From a checkpoint of a small transformer trained on Wikipedia: vocabulary 512.
MLP neurons of a small language model. Each row is named by its layer, matrix (gate and up: input weights) and neuron, and shows model dimensions 64-191. Each number is 128 + 32 x the weight over its row's rms, rounded and kept within 0 to 255. A neuron's up and down rows have the sign that makes its largest values positive.
After each neuron's rows, "fires in" lists the words (lower case) most often at its 100 highest values on Wikipedia text that the model never trained on.

L4.gate158 [134  90 121 133 159  88 180 163 139 170 174 138 109 133 148 148 125 119 160 171 129 133  95 136 139 121 130 111 108 137 154  92 123 117 190 198 127 150 103 216 154  98 112 166 106 143 157  78  79 147 116  99 162 138  95 127 111 132 131 144 178 144 140 187 145 101  95 104 129 137 146 138 103 139 154 158 162 101 161 151 123 179  81 137 120  88 189 181 132 128 162 151 155 181 150 159 170 171 127 170  89 116 134 212 143 131 169 126 131 137 142 155  81 144 129 163  84 157 145 199 112 112  74 122 140  79 160 113]
L4.up158 [134 158 159 125 117 145 137 168 163 135 193 163 111 129 176 134 111 168 126 186 176  59  97 117  24 128 196  94 111  83 105 135 142 102 134 108 113 160 111  82 134 117 125 134 153 107 133 156  77  59 145 174 169 100  90 140 119 154  95 150  85 134 132 138 120 103 120  52 125 169 122 138  68  71 113 113  90 154 121 151  88 130 114 148  98 118 105 155  54 100 132 108 161 156 107 112 121 164 156 203 131 147 107 143 154 184  75 180 146 171 157 168  88 160 115  70 110 116 149 132  97 154 107  89 159 112 143 108]
fires in: "north", "south", "2nd", "5th", "4th", "9th"

L4.gate215 [120  96 186 100 103 122 103 141 167 190  51  73 170 186  90 119 126 126 109 113  51 181 177 133  27 135 191 115 174 120 145 147 117 175 101 145 105 181 189 114 158 108 158 189 146 101  96 131 161 127 122 155 111 169 165 167 112 163 145 167 138 132 117  92  84 126 128 113 132 137 104 131  85 110  99 143 103 161 143 147 134 167 117 147  89 121 178 110 165 142 131 145 108 124  78 160 127 132 107  67 183 160  76 123 137 148 110 107 112 167  97 114 130 181 118 101 143 103 121 132 146 113 128 117  83 167 162 120]
L4.up215 [151 162 139  88 137 110  97 146  83 167 152 148 107 121  67 154  82 135 103 112 132 133 141 104  77  91 101 132 171  63 183 129 182 115 126 134 163 127 158  79 125 111  50 127 106 175 125 141 136 103 118 141 107 160 115  98 148  71  87 205  78 166 125 140 110 129 161  89 102 146 125 114 128 146 113 141 179  93  91 185  88 110  76 155 154 143 130 172 164 151 121 137 110 106  79 160 123 170 105  91 163 141 125 113 208  82  87  76 123 118 159 122 202 139  87 138 180 141 192 156 124 142 126 160 154 145  70 120]
fires in: "been", "before", "began", "being", "be"

L7.gate241 [109 174 121 132 127 132 134  82 134 171  93 146 132 145 165 120 139 167 140 124  63 133 195 158 192 172 128 132  96  51 124  97 149 138 123 178  98  90 125 158 147 158 113 135 126 130 103 105 159 163 136 125  66 167 173  95 134 160 142 125 135 129 126 142 160 151  96 120 167 149 152 113 131 140  98 104 130 129 143 118  71 170 144  94  90 150 109 152  92 101 121 203 125 149 150 135  86 130 117  71 111  69  92 128 101 186 164 104 134 179 171 210 152 126 149  87  85 119 163 124 126 121 200 154 150  76 113 153]
L7.up241 [ 89 166 134 167 133 121 148 146 183 124 106 143 125 110 141 134 175 131 111 221 183 116 106 205 131 180 101 125 148  85  99 121 108 158 162 201  79 141 138 128 123 149  96 113 141 149 155 122 156 165 163 163 107 147 124  81 107  80 159 164  84 117 148  95 103 102  83 213 110 165 117 121 156  94 125 159 111 130  83 136 113 159 139 172  83 140 130 167 150 105 148  66 127 103 184  97 161 150  98 133 116  86  65 109 157 199 119 103 134 148 143 194 122 148 174 137 174 132 109 160 132 160 108 129 100  83 148 114]
fires in: "the", "their", "these"

L6.gate124 [142 140  93 118  51 207  76 167 120  97 122 130 150 123 120 165 127 121 161 171 194 104 217 176 148 144  97  85 111 110 105 137 135 139 191 135 188  90  78  99 148 126 161 110 101 118 140 137 179 131  78 138 125 126 102 128 111 112 118 163 136  99 148  90  98 123 123 111 131 202 110 129 156 148 112 121 154 122 115 136  74 119 108 103 155  75 148 118 137  74  49 154 112 159 143 141 134  97 136  96 132 111 112  95 102 143 131 129 182 206 152 195 146 136 122  82 158 118 172 106 103 119 147 106  84 105 145 181]
L6.up124 [ 68 114 136  89 125 156 115 160 132 176 134 161 111 162  93 147 158  51 145 143 135 130 129  73 162 135 121 117 115 126 141 139 146 127 139 115 156  95 134 141 114 137 119 134 126 139  76 157  85 145 122 125 133 111 147 156 172 140 150 114 134 117 132  76 142  80  68 212 130 163 136 130 162  99 114 168 134 112 104 154 130 107  78 124 113 140 106 151  84  50  84 164  94  90 152 112 143 169 142 117  99 116 158  74 110 144 132 162  85  56 152 184  74 144 146 166 108 170  76 147 101  64 122 130 144 116  97 154]
fires in: "the", "they"

L7.gate187 [101 141  94 127 116 116 115 111 129 103 147 156 129 130 107 144 137  78 136  85 153 147 143 135 142  74 127  91 158 134  85 139 148 125 158 131  90  79 125 132 173 124 119  87 121 107 139  96 116 112 140 173 161 125 109 143  91 177  94 176 134 145 151 174 151 111 177  93 190 100 168  89 126 122 163 165  65 138 100 128 151 148 181 168  99  79 135  78 176 144 163  97 141  61 136 145 112  92 174  97 127  91 173  50 147 131 114 152  93 112  69  73 184 141 107  95 134  78 106 153  77 160 156 161 154 120 156 127]
L7.up187 [142  71 124 145 187 112 122 106 170 145 155 147  92 143 138 131 160 136 188 121  66 135 166  69 118 186 149 163 120 110 191 132 116 149 101 143  94 158 142  88 166  93 116 155  81  70 126 160 124 157 177 150 116 137  91 136 162 164  57  86 122 167 131 158 113 142 131 126 124 116 101 157 122 139 117  87 146 171 151 133 168 168 169 143 168 105 138 110  78 149 122 131 133 132 158  60  76 122 151 117 153  77 106  91 143 173 117 112 132  82 107 144 217 156 152 116 187 105 173 112 100  90  74 118 119 109 125 206]
fires in: "he"

L7.gate312 [ 93 118 103 174  87  63 147 126 136 132 129 138 162 117  82 149 144 123 138 114 152  88 204 102 116 135 155  58  83 107 132 169 156 174 106 105 114 150 156 179 202 142 165 127  93  87 158 168 234 114  54 126  87 148 149 152 165 151  49 113 115  91 154  97 135 160 131  99  79 153 127 133  99  70 134 101 146 188 172 116 147 152  73 115 136 119 164 178 108  91  91  93  99 137 109 170 151  74 113 184 159  79 110 148 115 183 185 126 138 113 144 168  72 169 128 153 160 143 147 135 133 152 101 146 160  78 128 116]
L7.up312 [170 102 101 125  91 115 144 108  91 158 103 130 116 174 164 121 161 104 163  78 117 159 123 130 111 132 121 134 135  45 119 126  96  97 105 152 139  98 100 111 110 119 132 139  96 166 171 126 115 146 136 156 177 123 117 142 128 113 109 122  83 170 116 132 138  97 177 132  87 127 105 112 130 122 135 183 138 156 138  75 144 133 131  90 149  58 134 152  73 160  92 178  93 163 139 230 134 229  97  85 145 106  67 141 133 129 141 107  67  95 118 141 123  38 175 164 112 201 139  98 124 108 155 116  99 186 113 204]
fires in: "two", "the", "three", "third", "one"

L8.gate284 [191 105 103 146  91  82  59  71 102 106  80 137 114 125 147 130 110 116 106 117  99 151 122 135 141 144 162 134 113 144 166  95 106  89  92  88 136 167 127  98 108 113 128  94  63 118 164 145 125 221 149 100 105 176 167  45 121 108 112 112 155 169  84 133  84 138 116 137 151 117  93 104 109 131 190 165 122 124 178 156 173  95 138 158  89 119 161 114 105 147 121 177 131 198 149 150  66 101 170  86  98 100 130 113 111 160  78 135 139 160 102  99  96 114 128 111 166 218  91 167 142 112 170 139 169 123 111 187]
L8.up284 [118 170 123 152 147 103 138 162 115 128  86 123 127 132 144  93 126 104 131 140 106 237 142 111 129 136 143 138 152 126 163  89 136  72 113 107  74 112 112 110  40 102 116 153 147 117 124 127 130 105 129 130  84 118  63 105  82 159 127 126 108 139 188  94 166 129 155 171 147  41 161 146 124 114 105 173 136 113 129 133 163 131 160 140 128  65  81  90  93 117 110 128 200 145 134 154 103  76 133 120 143 162 103 137 165  97 144 109 166  97 105 145 102  96  68 154  80 161  94 122 179  71 179 106 134 126 151 164]
fires in: "but", "said"

L6.gate105 [ 75 166  92 173 104 155 113 142 187 147 151 153  98 133 139 180 112 168 122 143  38 175  57  72  94 131  95 124 165 107 141 147 127 123 110  90 139 145 150  99 195 143 103 145 110 131  83 180 182 141 104 100 150 182 122 144 110 169 119 100 122 142  90 153 123 159 243 161 164 157 165 154 239 109 141 114 118 141 100 133 122 149 141  69 123 122 113 163 142 130 143 128 146 126  86 140 167 118 150 128 155  79  92 144 147  93  91  62  84 100 123 113 127 113 158 128  97 143 159 128 143 178 124 123 157 127 140  94]
L6.up105 [133 162 176 140 139  99 123 165 159  78 113  91  96 132 143 106  99 104 160 158 116 166 116 162 138 143  62 113 107 140 122 104  48 131  91 115 167 118 130 130 137  51 158 119 121 127  60 174  44 130 106 141 141 163 174 106 151 102 152 118 103  89  61 138 126 138 140 109 137  97 112 150 133  81 155  51 144 100 108 157  98 179 107 159 142 135 144  52 143  99 117 144 143 125 154 130 165 149 117 105 153 125 184  89 123 126 153 116 111  79 125 104 120 141 147 130 105  97  93 127 157 170 136  88 166  73 137 115]
fires in: "7", "8", "4", "9"

L7.gate37 [100  77 115  60 100 142 125  99 113 121 129  74 167 119  96 109 146 103  93  99 128 198 145 141 201 154  84 135 143 128 153 124  79  85 170 131 104  85 156 104  74 161 108 117 101  71 116 113 153 136 186 143 160  67 119 108 109 127 121  95 167  94 157 159 156 180 199 174 139  88 166  93 142 112 121 156 116 154 143 166 107  21  89 113 153  89 122  73  84 160 109 115 151  80 132 141 100 115 134 163 160 164 154 121 114 119 133 148 145 115 144 157 153 215 139 108  78 130 112 181 151 123 132 134  82 170 127 154]
L7.up37 [130  83 175 117 106 115 135 155  94 125 149 104 136  54 115 102 132 130 140  69 143 129 192 142 175 121 153 127 104 131 184  88  99 154 157  59 167 101  80 119 167 156 137 157 148  83  89  89 163 116 180 103 137 128 118 168 133 140 112 147 190 127  99 113 116  66 164 143  97  47 124 176 125 157 147 102 112 122 177  72 155 119 129 104  86 165 130  90 124 188 125 151 110 131 139 131 184 114 140 179 138  67  74  83 150 140 104 108 191 155 139  82 144 127 134 155  95  98 156 107 103 139  98 118  97 151 151 128]
fires in: "he", "held"

L3.gate239 [128  94 122 183 113 168 143 103 120 151 126  56 139  48 158 123 153 130 169  93 122 117 124  96 160  99 105 116 175 142 182 128 140 133 111 148 120 113 103 133 145 107 165 127  93 108 109 121 128 130 112 114  56 135 151 136 108 101 108 225 118 122 126 174 164 135 141 178 194 131 161 122  94 179  97 147 144 113 118 130 139 173 111  94 135 117 128  86 126 107 131  68 137 110 111 195 116 150 124 110 106 117  83 134 138 181 168 132  99  92 122 110 101 104 161 132 163 111 143 177 159 120 159 114 166  93 107  96]
L3.up239 [155 131 153 159  92 122 131 122 109 132 109 170 122 157 107 104 130 128  80 173 156 127 117  91 129 184  95  94 111  66 133 142 132 138 147 142 147 129 174 152 131  82 105  93 151 162  88 101 129 171 105 127 135 109  78 124 150 125 171 150  99 188 117 143  59 166  71  82 139 153 105  66 131 172 142 125 172 129  99 175 101 125 129 153 142 123 106 146 174 169 101 177 160 102  82 124 146 128 145 166 144 102  85 186 151 131 133  77 166 184  88 165 101 165 134 114 113 197 123 165  76  65 122 174  71 139 140 101]
fires in: "and", "to"

L8.gate92 [ 91  98 131 124 148 200 125 145  77  89 128  94 137  89 104  75 136 113 153 108 126 156 165 196 146 161 157 127 188 107 133 144 114 160 161 142 106 143 126 107 143 138 112 132 137  68  78 128 179 120 117 109 197  59 145 128 131 166  76  97 224 130 143 168  79 162 114 139  80 161 138 127 142 143 148 150 123 128 116 187 170 129 130 147  90 102 118 117 194 107 158 157 129 132 125 131 122 156 131 155 128  77 111 126 116 149 129 147 176 134 164 109 151 142 105  97  93  57 112 143 148  94  78 107 105 164 123 130]
L8.up92 [101 136 126  98 169 139 114  84 133 113 117 113 113 114 131 112 134 173 141 129 123 136 116 161 152 139 139 150 163 116 164 168 105 108 102 119  90  66 158 129  82 112  95 201  67 102 112 126 139 114 122 147 134  95 157 115 141 152  73  97 143 159 138 169 135 146 101 132 153 151 113  88 143 154 154 195 129 109 128 183 119 150 130 179 121 120 156 116 152 173  64 129 154  96 159  93 122 179 147 147  69  24 125 117 101 153 165 111  79 137 188 130 110  98  80 121 126 116 106  85 175 108  71 115 130 111  61 100]
fires in: "he", "it"

L4.gate198 [113 147 151 133 169 194 141  82 152 105 113 128 113 128 107 144 126 163 124 116 190 124 148 191 115 154 211 127 130  83 147  92 180 111 160 109 135 117 129 106 154  96 137 155 168 174 209 149 129 151 105  92 120 116 161 125 141 174 132 167 120 141  91  99 125 122 154 148 114 165  88 113 121  70 130 107 122  99 128  98  74 149 123  69 137 116  61 171 113 108 169 137 144 166 145 163 103 169 152 141  88 140  86 108 131 165 125 111  85 181  74 103 106 120 138 120  80  91  93 122 152 134 126  60 196 177 120 154]
L4.up198 [ 70 163 113 142 120 125 219 153 132 138  95 163 148 111 130 157  92 130 146 136 110 162  56 164  78 178 114 104  84 107 128 201 168 142 123 169 144 125 111 127 113 129 159 144 132  73 155 144 177 122 151 121 117 118 127 112 120 116 119 142 170 179 157 134 138 108 116 133  96 119  83 106 124 163 107 164 107 140 124 161 162 202 129 144 117 136 163  95 151 120 114 152  81 154 106  73 112  81 122 129 115 161 149  80  99  99 137 130 120 108 135 111 155 142 134 102 191 132 128 163  91 121 146 187 157 162 147 140]
fires in: "between", "year", "years", "century"

L3.gate167 [122  93  86 138  54 115 134  71 106 102 131  77 118 110 124 112 126 121 177 118 144 124  92 135 188 170 112  52  95 141 126 120 153 143 124  96 126 155 105  78 144  65 166 153 136 157 158  93  96 145 124 110 118 120 131 119  93 146 139 137 115  99 172 122 101 120  76  90 121 159 148 114 128 106 160 196 122 109 157 137 206 150 121 106 139 102 114  87 116 123 185 117 123 116  72 169 163 113  99 159 109  88 149 108 126 125 116  76 143 118 195 132 166  68 150 148 118 150 117 138  84  69 155 101 195 135  86 101]
L3.up167 [123 153 187  75  74 167  94 121 135 105  96 146  89 116 125 146 149 120 146 142 128 119 144 196 126 119 113 114 104 121 107 128 169  96 203 122  96  92 115 139 136 139 133 224 133  72 177 125 116 154 111 131 143 124  97 156 135 117 135  90 144 111 152 172  94  83 109 148 108 119 113  50 162 105 155 153 121 133 130 138 181 169 136 119 153 136 106 126  87 121 141 122 205 125 176 127 197 111 114  75 141 104 193 128 132 133 131 134 137  93 122 142 140  99  65 131  98 117 142  94 167  96 119  78 118 181 124 110]
fires in: "where", "when", "he", "held", "whether"

L8.gate49 [142 140 158 133 169 124 129 126  86 108  59 145 140 170 155  83 144 135  88 128 176  49 146 105 144 173 121 112  58 132  80 123 140  53 139 178 171 116 118 105  96 140 101 151 164 179 109 146 135  88 160 147 157 176 103 115 112 138 131  80 213 112 134 108  72 179 161 193 132 113 114 135  87 123 140 218 127 131 102 125 134 161 131 126 107 149 185 147 141 162 168 124 100 170 171 163  94  99 167 108  93 133 160 150 104 125 129 145  96 107 176  98  49 115 106 127 118 102 119 125  98 114  84 122 133 124 129 135]
L8.up49 [163 127 145 152 187 131  91 177 149 134  44 144 104 161 132  95  92 168 107 127 159 170 174 182  97 105 170 154 123 162  69 179 183  81 140 219 110 149 165 121 140 125 110 174 115 142 172 150 106 166 154  97 196 171 130 113 129  60 133 148 152  58 150 106  97 123 160 168 133 132 127  91 146 130 112 117  84 137 127 124 115 162 110 167 130 118 124 148 163 130 145  74 121 104 139  98 100 121 121 120 112 128 133 137 144 134 115 149 101 142  88 157 131  75 106 132 133  85 167 120  69 109  72 123 123 125 125 164]
fires in: "of", "on", "gebhard", "textbf", "off"

L7.gate302 [ 91 132 128 142 186 156 164 169 114 223 180  66 138 155 147 135 116 155 131 139 147 122 180 176 104 156 116 169 116 119 176 201 154 114 147 136 130 107  98  98 193 145 140 123 174 158  95 172 166 126 104 133 150 139 179 118 166 135 176  95 148 159 167 127 122  98 104 148  63 137 147 141  67 173  92 122 151 145 187  87 120 158 123 170 161 160  85 204 167 175 163 118  96 122 111 124 113 169 149 156  98 149  86 118 110 136 136 178 114 174  75  97 100 157 118 118 136 112 142 144 185 110 130 121 131 110 100 129]
L7.up302 [112 105 147  82 114  90 182 182 106 152 107 184 121 128 139 105 133 129  86  84 125 116 170 142 111 135 122 135 111 142 148  96 167 151 143 125 159 108 133 161 129 160 114 151  58 152 101 109 138  78 138 161 131 130 115  87 162 246 137  83 115 181  99 130 129  88  97  69 133 131 106 180 101 189  89  91 170 163 159  96 175 137  76  96  65 167 137 142  85 134 167 161 111  58  99 138 124 148 112 136 121 189 176 115 151 135 107 185  98 119 113 147 103 163 148 134 152 132 122 123 123 139 127  68 212  81  94 145]
fires in: "years", "year", "railway", "ryan"

L4.gate324 [119 130  87 134  82 107  82  68  78  95 108 137 165 128 155 110 167 118 124 125 148 144 113 198 125 133 158 116 104 124  95 156 102 160 109 163 144 110 102 152  91 137  70  75 139 119  74  95 164  81 166 145 139 171 136 106 152 120 127  89  83 128 144 181 100 106  93 139 125 121  68 108 126  73  89 121 120 177 115  91 128 135 159  91 160 163 129 107 142 115 118  63 100  98  85 163 169 143 109 108 166 124 172 185 101 142  99 101  95 169 152 117 190 172  82  98 155 171  99 132 134 143  63  81 185 109  89 194]
L4.up324 [151 161  83 163 174  89 135 184 146  98 116 182  97 138 108  77  90 113 155  99 174 171 103 154 158 146 180 105 185 123 141 143 142 125 169 120  97 125 140 145 189  86 163  71 153 108  63 133 112 154 127 102  90  76  90 194 118 177  60 143  95 156 128  93  96 120 109 124 151  99 117 118 207 111 130 145  95 106  66 164 119 203 160  84  86 165 169 109  89 116 108 115  59 109 159 134 105 139 153 139 143 166 114 128 134 132 151 135 126  98 187 152 167  95 147 123 155 102 103 129  87 137  92  83 197 148 146 139]
fires in: "over", "out", "overall", "outside", "height", "upload"

L6.gate343 [111 164 110  76 177 113 102 121 106 127 125  90 109 129  81 106 134  91 124 108 133 151 111  86 151 108 133  65 162 187 146 119 101 153  83  53 100 152 108  95 168 143 143 149 154  80 104 147 152 166 186  96 147 139 143 150 107 125 141 111 163 155  92 100 115 114 102 162 102 173 156  74 122 103 182 108 108 170 131 165 170  63 141 116 111 124 183 141 134 114 134 156 123 185 159 136 127 171 144 108 194  90 119  47 120 119 168 132 147  65 168  81  84 117 126  34 155 161 101 106 140 151  98 105 148 174 136 170]
L6.up343 [ 97 122  94 101 126 123 141 151 132 115 139  70 156  96 110  74 102  92 123  76 113 148 123 152 147 114 100 115 121  73 154 143 118 170 107 131 168 121 186 112 138  85 174 169 141  47 117 134 116  55 120 112 111 105 105 168 101 147 174 155 143 152 115 112 130 125  89 126  89 140  87  95 137 111 153  95  70 163 139 136 137 190  78 130  73 138 117 159 153 149 132  98 109  97 123 118 152 149 145 208 173  81 103 127 125 161 164  83  98 126 114 106 104 152 148 101 179 138 103  85 136  99 142 134 150 172 130 139]
fires in: "he", "held"

L3.gate5 [116 101 156 111 137 118 151 124  95 164 109 121 138 114 137 157 186  93  82 106 142 158 119  96 149 150 156  85 145  97 147 161 133  73  90 126 151  73 134 159  98 163 141  68 116 105 152 109 127  80 126 115  55 100 109 125 114  43 147 140  86 124 110 144 112 108 152 149 133 187 112 182 136 126  94 147 104 103  96 112 103  63 112 196  81  84 109 141 145  87 124 194 171 135 122 152 120  57  82  74 152  86 117  93  74 151 196 135 191  80  97 133  93 114 113 155 179  97 127 106  91 134 144 165 129 109 206  81]
L3.up5 [107 183 142 141  74  63 164 130 116  76 164 123  90 103 102  53 114 130  69  85 124 145 168 113 149 149 103 120 144 101  98 121 117 112  66 191 158 120 121 151 135 164  93 119 167  77 162 111 117 156 115 139 109  83 185  89 144 168 126  86 149 137  93  96 126 113  98 123 135 180 120  94 171 173 158 157 159 126 127 109 144  96 119 186  84 101 152 176  76 113 121 217 172  97 142 104  73  73 167 132 115  98  74  88 158  99 159 114 127 117 105 116 155  88  89 161 153 116 140 135 114 116 104 155 112  33 139 139]
fires in: "the", "published", "established"

L4.gate133 [164 162 139  91 128 168 127 111  77 155 154  78 141 116 140 117  94 107 120 174  99 122  83 110 120 107 119 151 110 137  55  35 129  67 106 189 172 114 143  99 113 134 114 130  90 193 140 101 111 139 133 142 132  81  78 123 120 117 107 126 116 111 110 199 121 124 135 114 135 122 133 120 164  89 123 196 143 202 129 123 173 158 148 127  99 121 117 120 120 131 153 180 183 111 161 169 169  65 121  75 131 105 128 181  86 136 117  99 205 110 100 179 120 113 163  67 130 152 163 140 127 121 159 188 127 120 103 141]
L4.up133 [133 111  99 124  69  90  98 218 137 118  85 176 137 169 159 105 133 118  69 139  93 157  95 190 116 103 162 167 107 124 169  82 133 167 164 162 176 140 110  97 125 108 103 139 118 182 105 132 101 158 137 142  77 102 136 126  79  87 114 115 133  68 130 150 128 151 138  79 161 136 117 164 182 166 130 108 127  43  68 124 122 129  72  81 168 118 107 102  88  95 124 138 113 177 137 156 109  98 191  84 153 149 144  96 135 165  99 108 183 140  88 185 126 139  93 118 123 177 136 125 120 121 110 135 167 161 104 130]
fires in: "date", "decided", "said", "population", "digital"

L6.gate234 [118 104 132 168 161 123 136  81 110 140 122  95 156 122 126 155 104 145 158  47  45 187 151 164 115 109 147 114 185 181 133 144 159 175  67 111 104 101  75 158 156  65  94  98  91 126 129 154  83 141 101 161 107 189  94  68  95 162  87 170 120 193 155  89 165  56 142 177 163 138  72 115 140  82 121  82 161 144 130 107 126  72 135 116 101 112 105 197 136 163  88 135 104 125 106 101 133 127 161 133 178 137 145 118 134 152 134 121  94 132 138  90  93 158  74 150 178  79 144 172 153 142  88 104 125  98  96 117]
L6.up234 [127 152 128  94 120 175 161  79 150 113 105 150 163  82 138 156 125 140 142 114 125  88 122 128 107 110  74 141 104 123 160 118 190 129 179 112 152 114 177  83 199 105 115 174 103 143 133 169 140 116 148  54 149 119 120 165 172 129  83  48  92 195  87 154 142 158 143 136  84 167 139 141  78 151 122 132 131 124 126 102 134 149 111 160 171 165 116 142 165 133 117 182 148 140 148 132 100  89 143 165 161 113 139 139 117 162 144 115 171  91 134  71  64 127 144 164 195  75 176 151 133  64  83 145 115 103 127 106]
fires in: "be", "received", "against", "been", "being"

L4.gate126 [115 131 116 111 107 173 138  71 144 103 141 148  93  97 106 184 110 173 136 130 148  80 112 118 128 116 153 169 166  78 169  71 136  66 135 116 122  53 134 166 153 111 155 140 154 174  76 147 149  96 122 104 128 108 166 115 132 158 147 145 122 138 143  75 123 179 117 105 103 137 134 119  89  82 211 135 147  78 116 123  69  98  95 145 177  89 144 121 139  67  82 168 102 170 112 164 133 108  99 110 105  74 113  77 102 184 113 101 151  78 163 204 113  79 147 117 130 138 108 142 153 102 110 128  94  76 181 132]
L4.up126 [134  93 137 155 148  92 131 156 144 125 120 123 166  85  90 182 103 132 137 165 168 148 176 108 159 165  81 181 136 138  82 101 170 143 137 152 114 120 133  74  93 164 127 130 129 105 126  65 158 113 113 116 180 111 131 112  92  74 171 148  79 116  40 146 174 146 139 123  93  93 127 127 129 125 186 118 103 104 153 179 105 136 115 126 121 158 195 196  80 165 111 155  77 121 132 210  69  85 173 159 158 112  76  80 153 120 127 110 112 122 122  94 138 123 147 130 149 175  91  74 149 158 164  95 146 104 169 162]
fires in: "the", "then"

L3.gate160 [112  95 151 103 138 107 129  91 195 116 159 158 136 149 138 116 200  92 100 102 173  83 129  97 123 137 122 163  93 150 143 108 163 112 144 111 135 139  81 124 130 113 169 183  90 117 110 109 144 127 125 129 158 107 132 100 120  84 121 148 102  67  92 102 101  79 179 133 117 182 171 134 128 167  94 151  83 193 133 120  78 146 127 107  76 107 144  87 136 127 135  94 119 127  72 126 133 165 162 100  88  99 138 155 116 129 119 106 155 190 122 107  76 142 189  93 107 109 126 151 134  66 108 168 127  91 148  93]
L3.up160 [114 144 128 132 149 161 135 149 133 136 111 196 134 106  97 136 116 150 174 146 120 136 125 128  70 151 154 116 113  71 147 137 118 138 118 156 114  66 130 190 151 157 113 157  69 139  98  68 154 145 111 102 118 178 138 178 141 135 163 131 116 162 150 133 136 172 139 139  48 129 110 145 127 149 137 148 179 140 106 103 115 130  86  46 121 130 154 201  87 158 105 149 108  90 154  66 121 166 129 164 137 145 134 148 166 154 138  96 164 136  65  95  66 122 121 188 144 122 120 124 134 120 124 229 127  65 117 110]
fires in: "and", "had"

L6.gate305 [115 148 152  98 116 158 156 126 120  96 118 106 125 128 119 142  99  28 155  97 117 220  62 117 121 124 112 100 166 103 119 126 135  98 182  92 111 100 122 206 155 146 147 151 128 148 105 137  89 141 126 114  98 106 105 111  94 124 131 144 212 158  64  75 112 105 105 156 122  69 203 174 124 122 176 137 113 150 110 171 165 129  71 175 120 139 108 123 158 157 161 147 109 124 175 130 154 142 175 138 166  73 114  71 168 160 137 110 126 148 150 114 154 115 116  91 149  96 164 100 158  92 153 167 166 108 190 123]
L6.up305 [108 121  87 130 100 139 115 111 119  74 127 134 118 169 108  72 109 105 113 105 127 168 124 121  83 119 171 103 122 142 124 148 142  77 131 150  99 114 131  91 110 118 135 159 134 114 153 101 166 169  73  75  90 124 138 132 135 106 178 108 122  96 164 119  97 119 145  99 122 161 104 123 178 110 131 177 134 114 163 118 106 183  80 129  95  63 141 141 233 174 183 157 113  60  96 121 156  94 162 126 156 129 117  51 105 156 128 131  56  62 131  94  80 143  64  99 143  77 144  95 123 131 139 105 110 152  72 162]
fires in: "and", "he", "became", "him", "to", "himself"

L3.gate92 [110 159 141 147  88 128 109 142 109  86  82 119 119 165 178 140 106 150 104 134 165 155 157 117 101 135  88  61 120 157 165 125 137 142 156 164 137 147  72  62 164 138 159 167 124 150 138 140 180 183 148 104 114 127 173 100  99  98 131 121 140 131 111 129 199 132 130 163 112 136 105 127 164 161 169  81 161 137 171  81  78 144 119 136 158 124 123 157 161 157 129 121 144 128 144 176 143  85 144 143 180 158 150 115  64 155 132 123  80 141 139 130 137 149 128 109 127  98 131 169 170 152 136 146 105 164 124  99]
L3.up92 [161 125 146 154  83  64 153 139 140 164 153 108  88 112 154  93 128 131  65 118 134 132  82 155 139 136  98 153 156  76 113 112 207 153 141 127 126 175 119 129  97  99 159 124 123 190 120  88 163 144 143 132 104 118 130 103 126 121 131 158 129  68 102 177 107  93 121 107 117 169 174 105 185 128  72 179 165 179 148  78 149 114 101 112  84 138  99 100 154 125 201 152 169 145 125 138 100 157 161  77 148 123  71 172 109 116 120  91  88 216 174 136 114  98 130  98 115 183 113 121 145 117 176 138 153 136 147 131]
fires in: "was", "became", "is", "just", "1st", "to"

L7.gate232 [154  65 177 156 122 136  66 127  91  72  97 160 141 136 155 160 192  66 102 112 152 161  88 172 125 173 147 194 105 115 126 169 127 134 128 191 112 110 118  81 127  99 124  61 127 106  60 115  91  76  99 184  81 161 174 113 151 187 156 111 164 122 137 133 194 129 184  86 102 183  93 108 138 142 117 133 128 168  80 123 157 115 139 129  92 148 167 123  87 134 133 106 115 115 179 139 144 108  97 157 148 177 107  64  68 119  85 133  97  54  80 181 139 146 148 128 132 123 150 101 158 141 128 159 177 149 127 139]
L7.up232 [122 116 179 125 150 156 134 114 130 167 102 193 108 163 116 175 110  99 172 147 150  93 136 129 125 103 187  87 168 111  98 109 113 154 159  65 139 145 133 132 179  80 163 126 105  80  96 185  96 143 148 113 167 108 121 117 172 110 126 100 103 123 117 157 107 153 118  60 103 181 141 192 126 127 196 171 122 119 116 134 113 190 130 102 120 180  73 167 108 186 143 178 166  68 156 112 119 107 109 153 148 182 151 125 181 106  96 133 105 154 142 170 150 124 179 179  77 130  58  88 164 121 133 108 127  81 148 152]
fires in: "over", "institute", "cover", "overall", "covered"